MLP neurons of a small language model. Each row is named by its layer, matrix (gate and up: input weights; down: output weights) and neuron, and shows model dimensions 32-223. Each number is 500 + 25 x the weight over its row's rms, rounded and kept within 0 to 999. Numbers have three digits each. A neuron's up and down rows have the sign that makes its largest values positive.
Before each neuron's rows, "fires after" lists the tokens most often just before its 100 highest values on Wikipedia text that the model never trained on.

fires after: "he", "w", " M", "il"
L3.gate142:518539452497472476479489532483480521485466496493512497504481496507500514496452487512504502513489479509502515504480507503452513544508424498487530518517465496505509503518469485521529487489523505509521478531540496522520473546523499471465475467524491453468512468514457524554510504553500528508476500509528484502564496478480478474512545457547455506515496486456483470492511482540505478496515511513485484468464514513509543514529510507499518497500503515514528534468503553516560507472464518525480490502507456521495529498529479535527522525484462524440508529491483478496468508485498482487
L3.up142:535533466510514529529477496507508473491485498506481478454486507480529499540495479455482454463532476494512524542517500445506484529490508518502495486518530508469478515517519458524532527507503498488493466506460479541507527491519489507498434543551485482511492532472474479507482490480491518479491466538492512551497523486512483491538475491485473501575516497519499507492498503511475552489518498467516506482497482492523525492503551500498463487518533457484497493476507507525533486542512509529531453507520474529520507510483517510509501476519496486470491509498534511502481506503526496493
L3.down142:453494506529468526533472503540508542474524497490494519478487559520517519485478475519509504534491513500466547506465494489467506508507485440527516522478488526536499520501532496509509512480499452515500475484494533513550496500481528521499531476465446501471485498497503498533460541509481536555467441462527481521498425465537467499501492468520483504473508488504553500503527484505509451492491463510534494512508473528521466484472500491508506500505518534498531482520458490497533518475483509525494506521538476467533523485532498510527500522442511479501563491503442534502508506490470514508

fires after: " F", "r", "5", "18", " S", "19"
L3.gate640:486501476507481480503509516495502510504446512455483514494479508526511485492494502470444507528493488497495497446511547506466514498497460516476445546496507517505464522511510479515556521486485515512475492523499516523530442522487533556494492523550529549522492552473492469486503527482513527511487490481475536470518476529504522473524523534570497479484514530516509509534468511497507493503489478492526504516498476544457462525446485557539477507514501492499500515531464532483456517457517531515529508502472466525492488512508513488506493548474490508458499498515464490515486506526491524501
L3.up640:486494537457534506528510542456505485530465478426556504496490487498501537479472496482491463538517500506488487498531497531481501515460474491493481459508494482544528526511540485509532547501522497480496516497461507527492499474519514513501515532505519496508506532511492512530524481506500538534481516475486513498550485493499503487492504503535517502534526491446479485521486552488508512476506501531480482516532493530483486505445483455512477512487482482519497538524470520492525530496500490494509494499523485534540499519509507510505511544503519528482506532501498556489511522542482532515
L3.down640:489506545533495517502441488503515511479504479548498494517479513510536484501495525533508507498510487473546500515469491502537460506460515471492557491521511495515490560497499506495483498503524479501502495469495485481496499485515502492471526432449458491463446489503491484465490467491517484483496533534493533469460505494549499519549487445499507456557459527506496535428542491513504474498578512526523490522505477506505497511471505443517465513513494460484500500504499472473497487536484501518495467520505494433518496506508484529491489551527462524541554496520511445501489488496519493521

fires after: "art", "en", "an", "t", "ran"
L3.gate646:517479511486498478515525548479480484477503496494474466552487500551489524538500516485461515455522492484495491498526520483446486502481512496491486511537478508482466507519514499531442493561521525502543523519476515496507491516496502527486520515459479508513496510498508516494526485504518489541504514466458529494491509473479489438439480514490549453475500515491476558500470523517562450471479551468501523509500505504440501513529494550528523477509504515506519510560534503508449535481508493508524515498508498565543502493523499470489516470523503503498481507498466504470477489485487438480
L3.up646:512474456568529500489493541529534499435487489513555486541503501515499506520468520563505455501550509490510478454509506544508508493506496501529482546477510529528476503521497498499478516496464482471497501504552550507519525512479493498479494483476519468530469478494495493475467510498484547507506498476484477500504543487491506522491475524505498468496544470473501571470459549476530484503475514520489512532487502491507518554522487548487503544439501484489504484514495529513488492496493467477499537495538559497521510467508478491514525515460508488472501497488456499483536544501512544500
L3.down646:498485519508504495501544486478482465529519476534480473471492495497498438486524511482552518484496581461511449511499506481458491527468493477533489500483493502460473522496487530495511494484497491474507509507482499542532516522494496506508535539533486512536513477455488518496468461476469529531473543523483446495486496461422498524500476516493451525522482485515516499543455464526514515527507511512513492478484512504501467480472519498486462470481549440505471491503484517480518519520481480514489500489546525501468533480473527530490540468497501536510500471501545492480499523509504484499

fires after: " A", " a", " c", "h", "A", "ct"
L3.gate141:526540482526532543448481516494524499525548481465511519519516493518526478474487445510494493490540471479520457524523495500461513487503512442465521472514509529513502530488517489515525541506481469511497496472482531486516481512497510472497503461443526536480521526486534522481547491507494515534469478487534505546493492510469481501504476500528467469497480535420454512558506495547509494521471517475502530501502491501535526479535496500469524522523505460499482483512479499523522528535507517513499511505512486489489501504455544501470490489592488524520462467484514523533544497524483489483
L3.up141:499512521464460507512477487532499476495511485447505450515484487554530504459539487493479449480552537485540485500504485520518517492471469530523501481523490479512473511494502452480524483487533472512538528556476520494498487473479488551532455564494532462511497489515547399493527525484554497541472484535487498488476489488493506486481526492451515471484504519476483544504519497475510485524529494499499507531483481476504519443503514473477498531502506509522533485489535540525474505494507527530492477530522501537490499519497492504518479486522538512536490510500505551486493469500510497554
L3.down141:452505463487511505512466528480492510500448495522550494498472478462532453523516492486446500483542517536472480539514531492501462499496534525514506544479485498508497521526502504438479501501482499488508585523517525499498527456496506510488483469475473532502484505543476482506459481537490480481497484495492477472507528532505519481506487516502506537535491479546543498471506538484455468492544510460501502518461511492506547534532476509495489453492491505466537496525525528527524521535477497537486486519492494476502511526508488499475462487457494506484499476515534510462445489487540503477

fires after: "ar", "il", "w", "ch", "al", "ber"
L3.gate612:509524514549464517460497495453511488455506485487537458523457523515571495484448472456472558486477519469550500553526495469469471508469481477482492465500525484458440506498508531521536508496479521486462444505534476505495462533496489534507467513520501506490551508512480497484484490536507466520518476462520540535520506484484483473485495495500490478517490464507443469457495467498517522518511485487494552511472521513517480534493482535530491510502509491517506529511497482497542511486492475496492506504497502484477520473482501522545549493530454502474446512515545492528487494502487450514
L3.up612:479488466523500505478522513505503552542521480520501486528448478514541488494504501472523501475516582481515485505524503526511529489513553518468512471528562509466455483524512502491469526490491539551525520473529494492506535489505521521508479480504474521480487440503490512497500504491469498539457481530523523519505489527452492493499508485510526523465477500467476492542450521510492487492486506460536494539514470513511477513497510471497534471459506462481516458498533510505498476499503484510516495479488453517453515508493475487520476495504477477522541555548488482545489498488463428487
L3.down612:491519515530495518505451483503529529501481480495503489487466492536465517468550475510564510502469494519506503463494481471453486513491487451504487548504490492479514488497492514515481500543488486501520539495452525508549547477494546513513515505485494459499486535472535501518504485506491533466480518491542508469525520497520503524516471498519450507498484510505505505503462490517445503531506472512484494497506514496508493561496516489492520467483497519510557502510475522517516539521486460510484534465480512552471493497455543524463521454543499510477501487491537491481490493515519515510

fires after: "al", "in", "r", "m", "og", " D"
L3.gate648:505507477490530484520486520508519476515527493545504484500455509475489484549518475531467534485519517501502460511501475492472531469484475513529555489529521504509485491495511499507552487517526518461486505509513497483463527538519524486512571443497497497528473479484514475534519510485546461507495492499470525476462531487470472473485501495513476472483470528434465537506462498506499484513507512482519536508506497511500509474509493498500519465495492479472513555493494515493530568476491494463465485440467490523551478512524525558510553464511483505516505531507490540510478470497495469459
L3.up648:531530477515525488529487470486505499507554500474525473499486544490442487515495516512486510494548503468493519464466491501493527530530477493513509551504506518487542502464493494495494552500490500497496521478511488488535512515506470544500532470515528506508520508503510473525545477563477508468467502500466501476486534490450560472503564482522564491503506512504523542537476505478493511503517522493495451469539504515541529540479492473508486477500474532502528498465504504523493487489507506522505525484478480517483490462508459507472503491492500493519458522458515506499536468452488552529
L3.down648:506472528491552494481472545540472478504481477529492490503442479480518511506561458490482503443499501485474555526518470479469480512498473474485516531527479500482489549522501501516572470505490495499515519492520515464469484484470515571501502502509510468515484497478492494528551476474466475495468499505489523522497493489511544484494517506494484465488474487498490526517462471478504490518434495524469514491474461503518483484543494539488537491516523477509548494500545489433462505512468494496477521555527515500532477529491547521511527522463486450515498502503505509473483492452477466494

fires after: " D", "an", "ur", "it", "t", "r"
L3.gate394:475490476532537485475521489512561509459539472499511501523474493523501473486521459526466556467509511503474488474485549508436501465433481478503527525518473507524498479494510494523487519460470501540494521503520496487494514486481510539482510502464568474542458494436555468493555543504503495538478493489513472504537522541503506485515501488485457495473538488485490487517509466513483487514498478472491449501470513493501513510504498517500494470486482500492559526496488493499515516495494484502487490459503503468510498489469471549466489482470520519520516497477478522506469499498515512512
L3.up394:550448544481490467515506517479484508502544504527459516538470542482498505522493488452524493477514508543550509486471455493506504479555493481462493488479494440502504488497509492492520499540516513516537471473511495491505475505494475467533449537510490500502487487530501497529485491478477509492497498523521483493555470516526520525498529515500512530507459479500533481540476474488542499489508517540517481484486479484477531507497521546505482490495476519492517425506510504514510485498493474488549461486505490537463466474509474472468515456517533507482512494499469460525460476526424512508
L3.down394:475506477500498511503494530528501472496502541505540512479521504502437476523486527483513533489487542468475509498480549495507521530494489464522504501480520493505483521503506499552507487467532489531496514546469496505493519501499481501483494458486467527456497480492463527522506507504535525521502505460430499517503481552497420477488487477468497525513534540541491499457541539473500500501481478456496518518492475503502463512493493435510528519497509489459499525493495485491487486484528467488508495544519544512468478510491527464521484533473465505526470559549507473496481531479494508530

fires after: " Ch", "f", "c", "h", "p", " S"
L3.gate383:499541466487528522463463495476509485502498504487507506503514489524508469482468524501492507490476473521517471513493515536459524478499466490555499536483503508518487537531495492511497459494469535507482491501547520515521505493503551491516481564460506511494521539469491504545468540519516497512475497513545510514515529500510491500514460522482503470502516517495443525446484525497527519483445484485481503495467465527552540510526451525487485535496523462490490513523529512440534532504473474499480523481500498489503452484469496475503493485558501509529492465483482490452528529484486526487
L3.up383:528490506492549555472478486525511533478476470485530487519483478548521483503516514517511496511480513495512488500459529538540553457537499511466490497516512511482476470520459541538502512491515549518493497513505480477542530477457489549479507500512504515490500556512533495511483502508499487491490508514478480483515511476491490499524508497548511495531502514507475467492512456509510545516537446474476484501512532482531530509525472490496468500560449509512508542525523499523547479505477502484469532502491481562502514531534500509508478493524517540528495496501502490484473484531519511494
L3.down383:493530508513516519506500533482483470511526508508493513506503468487499491548495554539525509496508542502527499502493559452512496481476509504481513495515463508508511521473524500468519526508517455526451523495513511506538515483523467545510455531436495485512487477508430494482502470528486493544545514512542540516477532481513507518519505517494502507496511486505513545535456550467520527514524553480540520496494493506483523448502525509490505482508509511518482482518523515472482525491507498508494455476504514536519506494504512515487543550484497491531493511512500510537503544482530512504

fires after: "ir", "er"
L3.gate572:479446532529474512513480518506502506511485503480496489502500484501492491535486487540476507456499515485505502494508534485504487508514477475510478506519451491460501515472526510492499520549471544490484495523531482511521497542498497520496499509497479528542503516491462505543552549502489441582483519516567527514541492531560545495481504488484474486522526539546517477537485491500532492497456519458483496510519501502465544519493535499486481472474506487516508498485537505488464569500538514505505507506481514460481463520526473470529532494475540518533521486532522523511519524526477437468
L3.up572:501505511516541501523472466522483522491488495491502500436492511526503473504479493525502516465470505482509491497520554503475456508507456512525481518543489496487464536502527509524483523552531503529496450534515461559470468551508537521481498488519463481495468541526525512510488509510514479507535497509535529520497473532552498466537505521485488521517482454529452522517532508492513512493505493467426500488523533537462511491530532485485494532495493529502508507491470516458515485481546490473501485532535502464483512460554515487507486486461522511489509489541505515488544508481549476477
L3.down572:537513484505469467486487515493514528537517508489494465536495515496496491459475510465522501517515506517542504532502480482514496481549502546492538507445513469492487468501492511485487434431488518507505516523466517466502510439487520457470468484505459496463503473521489472495487472506475519514491464478490476508538500504493494557467486472519498483507489512481492492492488482552476526496517525538559504482490479446541485515479483467494475479506509456495513515545510515520513505482493486520505493541488473540522509510467517510497482509538471482499470486493493490521456502488484486470

fires after: "20", "0", "in", "p"
L3.gate215:502513480480457504534507503489517484484548484488482488484535490479467479515520477476493488471509446496559525504526525525492480443502523479531487485490499489469489475464518505511510545477530503523463510501539507464463462517485463505502496537463496480493463514522478527520461459510510445520473510536475472530481492492543460486520491472472542472490536546534480512516462526543450494488446461513468492480479507530518462523497530521536487504511487468474454520462494507485543524507489552532490519484515513540499506482478531534497519539471491536485488464485500484478505505501475497509
L3.up215:517537493503488481549517479498525466494541469487455469519520478494448472486513492500518538509511524493536499493538509508520470459491528494493517486475496511459467473476495497522505526481533504523510522520568508436501504515488472496531474518479471475513484474508492484530471472458509489516463509528451508502461495479507524488535489504456499487492535532497489562543479498539500478480450538510497478482459537533489455493500569523523490533506433489478459514454484520481536514491505518492504533473533505534486504495470546510484505501494524513480493466505508465475497490498529484511
L3.down215:477464549536524500486481502548464492513478504540512513486494502532468498488499558527597501530500548494502454492475475491470493539506531479531507495469502529487486518484489486497519474512472465476472466469529495489479537546441515485497526445505483505519507485491492515503511494479489508515533534513526513501514486520459484582510501551549479524510504517445507515493502501499536525487505496488534487483525492480532533494527508478517504504481470495532506460522518448513522460467473555462491511537547518482473489499547484509507475444505497486546532535512490491521502500542533486546

fires after: "p", "ar", "f", " F", "5", "in"
L3.gate671:445471449510456471462505516498476520442498501495523483505502490518519522478467512495492469473469516489452485511499514504469459478527476522520531487488512521488475524487470460499539471493508532512492467484491508531519488505488493485496480477504464494502510518493479516470437541538500466500492557486499503506521536455474474506473534513533494465486536536513493509473465516521543487488515453500489466522494540500428502463517510471516483498497535480531505503520428497467498491503517541457424496526481480468468516497505515522566539523520503486478462506498494510512494489518520486538
L3.up671:482501498509489555510474511520553481508483496480512482448486531483536469510475493513496492497511460492545541466477517520486510516508509497534524494488498581490488511459503493499528477477493500473471532515497499472516512493460504548505490500482470497458467511539480524522472506501494442525452523537531537491486490468481483494478498492504482521505520475526468468486484508508546528500474451503460511482473529522539485549518535476522480543433505461497463501512491515490465489505513504487486509489488501522471522462529508518496500539532460544441495488524504525491541481473533538510
L3.down671:529505486478538450550492509456454535511521524515488463519509471498510534495546477528549515479496498497494495539514458535477488533509472530509528463504520475515475511464509476474444507559497479489521504470506494496504462490485519511520529523527514472531522504459523493532519491510507516454506473495480473512488504499521516504483511500535460529519491503490534504542539426511483490482553523496508487492520479469477464547529471500465467475507519524522461518504481502489529493501482507507501465486552476506516513504541478472509511503487547507530531530492502549475521470461485463537

fires after: "ot", "an", "m", "s", "ation", "f"
L3.gate552:492505483455513561481483499513502470488481483490525488442483469488531490462505528478430483453487488455503470510529505494460512492512517470517486505479520512520459488514512460517502483550473496498493512498512505512441527499508517512461495476481510474511521474460493496483505502546522524468519526540531470527509527507504540463502471448501518467493503529497449532477548502490451487481472485455481519492506534509554497509510520533479482497516503484490546489516527507483520471536505522517450521483461482470522491468486543544482530488555458509500480488511499546510518510511526540481
L3.up552:474496507501505527504484502483514523517495545476509470460516535507484479503511457499499518507456501450514494501484535518451498512518500481459495533493509513527486493522447498465504485481485497504512559507496493486530539458470491541505501527526508481497497481450532512527478530497521492485453463477561500513549471470523535524487514495504496548499512507520489489524485445492501503487478535501516508473538517504522482562484531558508477511512499467534480514466496515498476451486502490515499497433535478518519487490481516486491516462511534489520501490503543516490463508487547481511
L3.down552:542475400525501475489520520506472487504481491502486475518476530504535476462482533485532453492481457521459479455477483488485523511443498509492524500529518523497497507458495496554483467520470461426534478532523484482473533493528506493527475474520505486487535504464487458469515495512505503474545494484495493456513490528513476488474460483523466495472480485467508512528512561482540495480487491543511477432511469513487523492510501473542479521469519575516478514472520504501503499488503545539464526538472489507508480493486520510506460505532502467509512469518463489508484503535483491482

fires after: "an", "ran", "e", "ir", "on", "our"
L3.gate621:501530510478521472472521456511526530484507533521529541529544523493481497493513500511477511511448534509501485487471555498444501530518474499489513503479451500509505496500533485490501470499486490474555545507499513508575495485467533475521484513519483462513505502458486536537522527518511484515479498480525522482469484497529527488488510500455497503486493467472503478458545505466492466500532491499518489517488513483488545507511514471495470514468519457522474472503503492492490503485490526500492522515519527509500478494498539491510529511494548494549528498465469554452470510479439540528
L3.up621:427492447490508462508550521485491528508501481510524519531532507500447493475508517487487509527501510497526498492439516485503489549496480498512486506496457497503465487506494508481445495508472490475482527546455507518497498481478537508514496515528555515480517469470465483499523520538483502538509502495505491469472512457515491472489538500498497471477526468514509490533512522507508469479499501487510481511490494532485500493463489522535473521515486496517493506532501492491472491462528501446485507470534498516503509483560482516549544531507539541461519501482478493512513473449503533491
L3.down621:562487512530477510497485516537519528517470512472490526545472497461513535481533512519510489487488470541490466481523504482524511453546497485480502535518527528538491495499539531532502475490515530505481480539513496514509465499514518464470478494489499447532503508531529501512501532514488479478493439484505462522446494536466549492454465469510489451534492514507536498472503462495486541519509512477505497494528520495497504515524486475502547483520509511506481508470531509517519449504496477499503479487551512488506520514439512469475546476497514554533477551480499498485507493528441507529

fires after: "20", "t", "9", "N", "ou"
L3.gate565:513500485531510485543449477490503493453473487494496490487485473538501476502519542496543503516525534571520457458497503476503498480476493457521525506526508503486525485473495550447474518484481476492543488483535508493530510489471489499467520499501521479537485515465547469525501460543486531541532538537516472488490513498481554521489510522489510553506517504495484492525447493482509535458533474513484487576532478464504539536508497527482460496504531506518523490470494516514506490519498473494488537516499476552463522467519495492493455505477491510498543476499515482501493504516489531488
L3.up565:517496484520548493546452525449492497414505466504500510451470472520524491498507532511501542501500486516548476515516526506512508498487471442478474491494527513490481520506465537499487504512496508496523477513499557539497506503472460505461516475505521483547515530525522484533455469577479500532526528494506497472499500522521508478479467485506482495514559518529503550534483513522511489495485424469480495545497475462516514493491485511484486463510500492485497522529550484479463526462541503514489489523448482539515513491487519517499493512503492516495516519480472528492521485471481518502
L3.down565:526473518501452504461521482511498500539515489475481454541553549501497519496514509499579493482468491490498525483524457464492497489514531523518529501513466482502519488490523492509525493507482511523458518464494425515478503509559528477560482499497493509460502498496459523511535497447524507460470501493506519512505496459503511543507536496496536524494474490455502456491523457506487554493527547511490515430474530514470492511474497483484523530498485480489499470505506503513489470508467509478501503488533530458500474479516473486508547496496503491491487478511519506488470529546510506499

fires after: "l", " |", " ", "re", " V"
L3.gate627:504448474468470492465553525516545506541497470491506468528469491488506525462478462539494532512469480496462499561560513490515456535480471530509523516485509485496483485502456513512557536526532476526458502501541501513471509509522493519497517469505505514506512435508510458451505536496531545547500488488510509460470529536517496522477505523532506514478479517482528525500490462505526504500527504534508491478501487497506517529476487555517494521468561504521501516495466487478543503492505503435479488487488488518477497481485502508471521493513463521468513518506549492523495481512472502472
L3.up627:547515532474517471497495497452479493495492516529535526512498527491522531508496472463509527483497504494506529470479488491543447521497489518511465498513496505517500476552507457524454478497507499491512527459475520534502522510512478517501507511511454489514509489516482513498513505519524540498492484496532480474449516495514543479487552495493452494552480524517501468481525492495474478474542511477495473483480542491487492536476524485482526565497507479508530492486514493498513528528497464481515496497552543479486487583494525460468500475504539483491496520500491497493469474546564464494
L3.down627:526485445472529500489501501499506475529509489518514485519528493508531482499482533517562461489525520443491523491493516560450508502518492543527515530542448490494504470486494502503502550514470513484511482518493465451486497494547481506484492493483560526529508496449475487518499538483504475507495527451521500514513503455487483556437524530509527491474504477481461523470482515547493486509444470515533519488499467502501474502486492496511480467475483507530492504493471492475501539493507496518507481451512508518480465511484495513509503534522474535486503479522478505500473512522453484538

fires after: " J", "ist", "\n\n", ".\n\n", "ed"
L3.gate60:532506468487507446482495484490501488506482511548451528451508490483498498534493449521493512477427517487448525485501524482501500488457493510508493525524522504492482531515474492536546541476528514510512503492531496494491509500524502501477579465506488473477446504513496482497530506465539492504512484482491526512493467494497507474511505528555507453495478502503475518524469536507514524523472498478512544486501473511523460498504498536531485510508512537494514518473517514424537504489517520495525526463517491466519519473502535562483527503512511486505489475506536499501505456511474456463
L3.up60:516488511482504513526519516493523480552424514518538482495482499529544483502513460461514467468414530519507510517542501472463491482490487530512485492500545482494508546534537488523466492497443483510506477453523519487530490489524528512498514491522496533544491539504545526510503562522502518525504488492500535476514493533479475482496497465545509505481506502519474499490456522545504509515467495498526511478535508495516497458480538542484523520487476461531453513510470489493512456509471517530510485536503503468528523519441540531481482474468491501518531487496497495501486502540497449488
L3.down60:504473513527507566531483498480523495495471476495530518532501487486480505489486501496522537549477497523492518481478515515526522522557483488469494513507503451504505527497505460520461489493516485511476485500485461499476488504515514513487455513469507511505493478531476524518526478472515504475479483471523479488523530513508465543516462505494467548504512523538546460461482502523480475500530530523521504509445530497451512546515462449507492490468507523531473495478479508505471532479488460430505461549479493519477495513491495467461516498525489580521514479450519490481483500515538490482

fires after: "al", "el", " re", "e", " n", "ial"
L3.gate226:507491497487488519528490481516524482542480509514536503490535530534525518455476523496471491482478464485528532479509524523491489500472441492539507481508471499529500510503500461460502424508482570487484523524545524480466511469543483545489480503454536491531523491502506530496475514504541508461497488465489529446498543458460537491455533473504506491518518499479447492464534487509493500473504514449508502489504505542488508534468455500471504494473492508479519525491494437498489504516509506496474540467522519473515440450489512521543530486529497503516484505473510455521542472494523507472
L3.up226:525475492442514508474528485472480531523493451488465522510483538468482511485481489505522473513460510523510553540463461484483512505489526531445493474482502515457506457485476498545489454519515508539489480460449498535497479479485502467493505484508498505522527517514515464542517542507476497480521553478571509490472512540520486492504478519499526514464477547479525500510465493537511512479480458487565462519508538481460486541497503485487493507514515504491510496502494499486492508511504533481506520546531480487516469494512549518462502467463470497521492486481494499528519510466524510509
L3.down226:503463516486507476548486494473474514520499497494519471515526519456487476499474478497466542553501485522489489440536514522539516509459501500559486491508542498514507487531519466457463523497510510489517495501498537475507444499488521481482463499517514487507541530532482517533479478532488484538481490504532519471482499493486453526474513473491455531553506540461501487501548473475497482454513479480544518490491496507531522522492506528493518480500459510499507512522537474531531509522491499430479487494524477464505511507520459518495508516524507520538504503450521456504483490473514507484

fires after: " N", "p", " n", " F"
L3.gate247:520519487476508501473459499490529479493518495471479483471519497539496496500519510524480490494504484463453500448488493534472486558490512467512478471489499514498487499490479487505493498489467500449502524475485486469487470536483531510486510513507538519485498513476519468524523535495529549461503492508510482503486485475448474477483524518511522511495526544429511517532485521538483519472515492522509509525499511494509504488477549534497571513523497486502522541531479495458516537510496517507491496492496505499481507520492547486499561516521493565522497514515495555477512452498516549513
L3.up247:543466499448477528515511497537548513526488529510494475483436491540502462479479522518480487502498504474474491537515514486479481527472512485502512461487484516467477538494476511480477490511504509498475484510512508458501477498510475522456477541555504578494529499507470487526449542477498549513446507498531512496493493537512525464480489502477512488562520501519498491475484501496530471461506520474462512481524474508484540516520504512509479529503481493498491510516442492488524514473507513515462473550537515493493519515489498497479479469500432495493495525521463508491509454497479495486
L3.down247:469494532490473510507468506484504537490515517538466474447535491545499457482520501454515545495491539519488458497508480486477552511481492503550496464513514497489523523479522500501461494508527543481487504487530518494519498485473524505531498490489458505524500468528520524498508436508525494506522487523474492467515519483468535533465428492527443535524495463475509530508485468535532458510525475466501519518486492447474481509473500482544482505492514451493497484533481511486469498496533454488493490510517475495520447546474501572503509511519459515484514522459477513508501525488488475481

fires after: "l", "ain", "it", "t", "u"
L3.gate305:492536483509507496494475564466500503448514485509514498487470535495537462511483516461496558486474503499521522518533511473516528532484472492469528529475526474465497474540513475502497522493500492514514511543457505508504456492538524512494489526495496499514462528494436510541476516500478454513500496491498516504512496480508488494499492530538503469475486462502483542483418549485483530503494505496501485507481456567516510509502448524484490504497482467525515495489517535537489507522509515482484486525445511474506558485536509488500514465531495484473464485522494514526507496485484477522
L3.up305:517504531529460529496538477515487515503553535523477450525439504536512520482510501500491506500534507470540456488482482522467499485565486503475497501534525493481490470506491501505496481523480516497475479490500478476520501507532457476464493536518486500558514523492558466448507503540505492507478478528456454477498487505499528486469486502522490472505485499493512545478497475515557447501538526509476471499477537469511514465526515541479519543529546521476547478505504506485516455521524463509484507549531483505493517528488497500515510478521471500514508556482473511499476474538500503494
L3.down305:483489489519480507540507498525451497538482560482537503471489486479507528497473494520540502499522448490499520503511486502497461487486512492525489501478539514485533494464484509518532509519523481490520512481511497522493469468466508476513505488467484507439484452479487539513516485481559493487507548501469467518509536496476452551524492502495480571460500530516481494490505539473466494550487502526502489537468506478499501496532478507489460480455506506508498520497522520551488501510486498539470498468501485496509486471487507528471461497510515468458481497479463470498543494443490468505